From a checkpoint of a small transformer trained on Wikipedia.
Architecture: no biases in attention or MLP, untied embeddings.
MLP neurons of a small language model. Each row is named by its layer, matrix (gate and up: input weights) and neuron, and shows model dimensions 64-159. Each number is 128 + 32 x the weight over its row's rms, rounded and kept within 0 to 255. Numbers have three digits each. A neuron's up and down rows have the sign that makes its largest values positive.
After each neuron's rows, "fires on" lists the tokens most often at its 100 highest values on Wikipedia text that the model never trained on.

L5.gate739:119138124117131090095145169106168077097088110088155128159202130118139155111034134127141103121136135179157107132100147103099186092155145145091099164156092136081111122152099157135150114071118064090165128093121152156105137138159149117135117116127157132124152194090162112152155093113111070202
L5.up739:148104158125226068084106157155139182113156169114076113185149174145173108133070174125101166091087190167171131075133117120102173137155153141105051122140122148172153097124088044147127090079160115125136151120156132125177108142131145104123124146129114144149148137114088139113101144105174104154
fires on: "'", "-", " cr", "bl"

L5.gate672:114072145054094125102137132224144114083141098126098152160171097117126139096086144101127116178079016163111152145128132141068154106147142118077123116113113195146137105168076108139154122122138167138119098151132191078119137098100109176103104137143109138140101098160121116121135160132110127104
L5.up672:119172131132205181153119107154134130119130103149093170108144149141170119146148102142070125132104080111109180152162097097122190157070083143055088078135111101104101134139096179024129119086160157074141168140161119108065120184141113101159088111101127126121122095107101072127106113151133162131
fires on: "s", " the", ":", " –", "ball"

L5.gate863:196040143163115076039129153108147113126199125149130146094170127128127117114125140119103107104127160115093157117123172081170126130198159134135129148111063187148129095145125098142167112090123106107124093062073121147203105065136170136125122136163129113168119150118113063081150150140087128116
L5.up863:170072133184135090131102145090122105113171108127100133123116171169181080118141113133079129058145135095161125113136170089160111133101133135172104120046107134166127140118171092151151089150109086086139127121084115110176109180110164082117165170100088123124067113084125064130153128148071070130
fires on: "ia", "-", "nia", "a", " Indonesia", "tes"

L5.gate534:188165159106125154102167141119105133159170151144139132109185110115102152105095103107188179152108073146066122115137138084159160100144151109072158178152136173121150131187142147138172108114143203066112094126156165128111102115091148160101173141106131160155131168138148083070170166123111174119
L5.up534:107110176143084164095121132094134106186126142181114142185142145089097118072101141172164188133122113092124126193130139107173137133136136063100129132168098183111099111153136131189103145137140158157104117160143131117044107105092139135084147197139075128098077142129129146131120073153181105138
fires on: " o", " enc", " l", " uns", " ne", " k"

L5.gate835:158120144113211195085135129151137098117106064123087153159130131127149160177141131118096108077112108093122122140124129163124152155135103149114100171068081175168089161147118148077133156150129120194201130143109131128088140071082137153157165134111167141125182081099141041097115124075182110035
L5.up835:152108151095112093107136069132158107138146066118058165085174181166121175123147123114146192120149126159160118108140132149118116148115119163152099070141054150133173184183122137134151181141129142075137070117145152158128110112068149167103123118089125147142126120107155156132133130067124140088
fires on: " |", "\"", " Jr", " the", "ap"

L5.gate292:117118158093129117114142113075127110116157068118125112167114153116185089132112104162156104107148203113119119101159176144170077121171152063132101114099141082054131080115083161179119194137107130143122122106048138110171186107127112088066107118133091150155138109157139135134179108139144138111
L5.up292:118144144119213110142137125117084123152163076124110102149153166047103128141087095118111141127157161134182132165197124149212140106150082098109114115178149169131086116168143184108141091125073136091130064126132148141060133112113104160070132128175145099077109144111077111134100111192113095071
fires on: "[", ":", "-", " –", " office", "–"

L5.gate569:151136111178087167156126134197092098073119132074130151142096145141111166132099120114209101146147185150140109163174119098106159121161116183135214140174104167141094180164176134114136127056133131182106132126115120035168141035147105150187200101108122182163163112131154095158112125119113100090
L5.up569:071110109142137107133214135165129148104092078106108146161070126150148098144112059139139139160074145158145091143165098078085118096078098147140184131131158088116119150055096096099111190110148137101143124082121116083072151137138129138143157095189145122134089051116145145142147124144130075116
fires on: "ti", "A", "í", " also", "zi", "ati"

L5.gate694:228167065116072131084130139109174124149132148118148189158164139068139164174135114102116167133126095096126178145204107097096114128115183169135153124114139148143067149119105125098173162063173150126122156127150133156124137107118126110162065074137141148112186109107137099143110080085141083084
L5.up694:165113157110101136175117142107126098139122136116154111127100095090098135159153103069104104170111139133160138085137191113204182156118134095120077171124080078180114119128173093157121146144128138127124105192128140160150122098151187137057128093028105127138176144099167135111150197149103145126
fires on: " is", " They", " they", "%", " residents"

L5.gate234:103120125072130165160104183156134107070143133134153154060157165108124154166141143138203099096165069127113157122135121140151141101082082094151173179087145191146121170146133130114159133132122210109119159100096142142148088106136138117129121075138087173151189096116187093103128054108073115118
L5.up234:140179105161140126131134124193107106152145127144192135158103141128151109162139175080020127119163072135146112096149111103147134119122127087133126189152181133161141097138112151117094134123156154083119122105113148134172080110126131138131073148134074168147137113201176150040171101124146095136
fires on: "na", "lu", "la", "ley", "d", "ti"

L5.gate89:141129185109156089134144161065101112114096103073147080077160058122113103094087096131074133188140066102106117117120160118087181142125135120127124159109101133168151111150061148166161092086093119143120123124078127108116158074105183151145141108143169172109123156082125138121139136147125152131
L5.up89:130141123100100083119154099081110109100136163098164079106160066133112099093078097175107127098134088127150111154125143108105102158186133103140080130113095164148094223157085114107134085099105079176128145169142110132106181139080142135154136151158131127140143157193067085139095135139085129133
fires on: "-", " term", " long", " t"

L5.gate692:147149105196137126077116140179128169119080074133076141144182143138140112211096087152095088091086102138081136125096098136139152118130164149139130138103116169158125072142131212113152130140136169182144138132142143126133102110179168151083077183099162119151132119152130055149133089132118132071
L5.up692:128096201113113077132149091147144129103067124064148037081103081125121168037066106085179191151134167189081131181107163139154170198103119106118108147156148103138136184114076154142120123144175166112155110132116104147108140154127126152093101123152120140120138157102054146123164134107150161130
fires on: " U", " after", " E", "\n", " F", " $"

L5.gate31:117188113075173164125132151156152083145088089151188053094130141135178075156120134187147129098138078029106158166137089122126169063114127153184111132126139120171146107143143207140110124025148168140133119136120119095150122039097122127099110068135121134105119110135164095105164098122074127104
L5.up31:087085131128148164061117180120074161112089107164160114166179119141112141129183140087167080201110119084162150171098179166154101141139146083146112150091148099122130166132130116121127141156114113156133128135109111120133090139166178216092089103116119139134125120051096143097124115096149149098
fires on: "C", " exc", "19", "te", " c", "p"

L5.gate654:125096090162116170134193130128154179106138098122133153163110157123136179115047123089128105131110130041089138137139121158118133094146119103126118105100137153108109137125097181111123204113156157210151121111098114108135125124071108102133116131151140122155092121093173161134136094197129107099
L5.up654:140114102159119204145117114147139176140169095087056177049117143184145118112164125088096121107130118060138111084137126113076178114184129140123119074086138109098148148142182165093105078128130138195143147118087160132123136100148153116144069177116163148147136128109151145102134128124128141175
fires on: " (", ":", " first", " Bronze", " Total"

L5.gate199:189107136139151141127129152136135165137127064127105093109165088112115150094118148163113099172079118149071185112054121157084198127152109103160063114102083156091123113104171154175125116119179198147221146151077117118150160124071146108099172090101132112119171171086132138114122121118132117072
L5.up199:158166137067115095162136128155151154107113140150128118107186115141157054141143136171090143131128138099090126101074083169162188113121117152123107116125133047142159156121168164196103152157128154140167096111085142097149114131087139105093102171157118130107127177113142162122134121101130118114
fires on: "=", " ab", "og", "ab", "ib"

L5.gate853:088147158115163132073145120179042123104114167122147143111137092093164130143105121110104175050153155118115119108118148056124144078141141162116154164147150150141118175166108144126132111079168145208122119112102160080081123088112118077099095127172107089134150129118187100072175134106149123117
L5.up853:135185174123137090101138073098104082121099137124087137110148083094120087105111136147096111104167136152109131165094214119122089142108080138112113148156129141203135137146074135122206163062144122133098134080123137136176109112138130101088159155160132150131200157125162098157105144085171138139
fires on: " co", "co", " o", "le", "ne", " she"

L5.gate418:203056206074130076173130148145131108083147064104135119123117125137169128132107186083176147111124126137141138143116134128114160084148159192120150086161114110145116107124109135163094121133096149141104094109142126159130188123097162136105107061085080142104124120134104140127166145125157114160
L5.up418:095110110141137109158140101072101132124121111097146058150123170109169165098122149091059083140052159136137110143094110129101127131152180092112125107118082155151108118120120083114098098111145099128101134118136161130175144167102156145104111100130118150112124149115080098132130117116110052148
fires on: "-", "="

L5.gate636:099152115102098150151147088129118126155118145158175150082109157062119128142134116145137094179183125088072195108113147144076157072121128121170152127138135151120051129108137168126099142126102159138135093120109144171099192141083107134186168125105160115132108174135088077095187092108093129120
L5.up636:120100050122105176122180075141118112132122087148094135118167151041140079130131206075109134159123153153117150138093091089130075137168094103139162157158133128104140109118118075108162167145163158108132154149157152104109071127154165101098128175106157160144119115086092108061148168141166163077
fires on: " as", " considered", " into", " described", "ed", "t"

L5.gate279:123148121166112134138118074134134116134120111131126123141164131150114069094108120203159160112142164118104183133084134115154141115117071130074187181124121153071059086140144142135062111152109148124121114127090195108157181150173090102132089130143121170135099161141142136097132073065146166166
L5.up279:127174218142093130164135165098095181150062201132201109200156132117163116152149133099098125158131116178145141107088125117078113084132104107133113107100146137147137129085099173104145147071071166156094177114105132143107162125150124062131155078058120103135139110169069106112145136129164134085
fires on: " 18", "18", "19", " str"

L5.gate315:118130091105112167155194125115151184122120132217142099115145148132178084125064128183114145129162107114131148108132092047076159111151171174163116088058142162104154156127055164127171133152168103191162085116161203095082170135082112115121160123126128135179100133113201145105152138131147093118
L5.up315:145170132113156128108123064128152131169128139182177135124209152097124133083107125135130178107103057162095158118142123126143135158132106098086132106097141094151146084124134106058231116115179143140120094120238181144107125168125047156091104164109128086120103146069102124130117180147215152168
fires on: " de", " Per", " per", " et", " qu", " ad"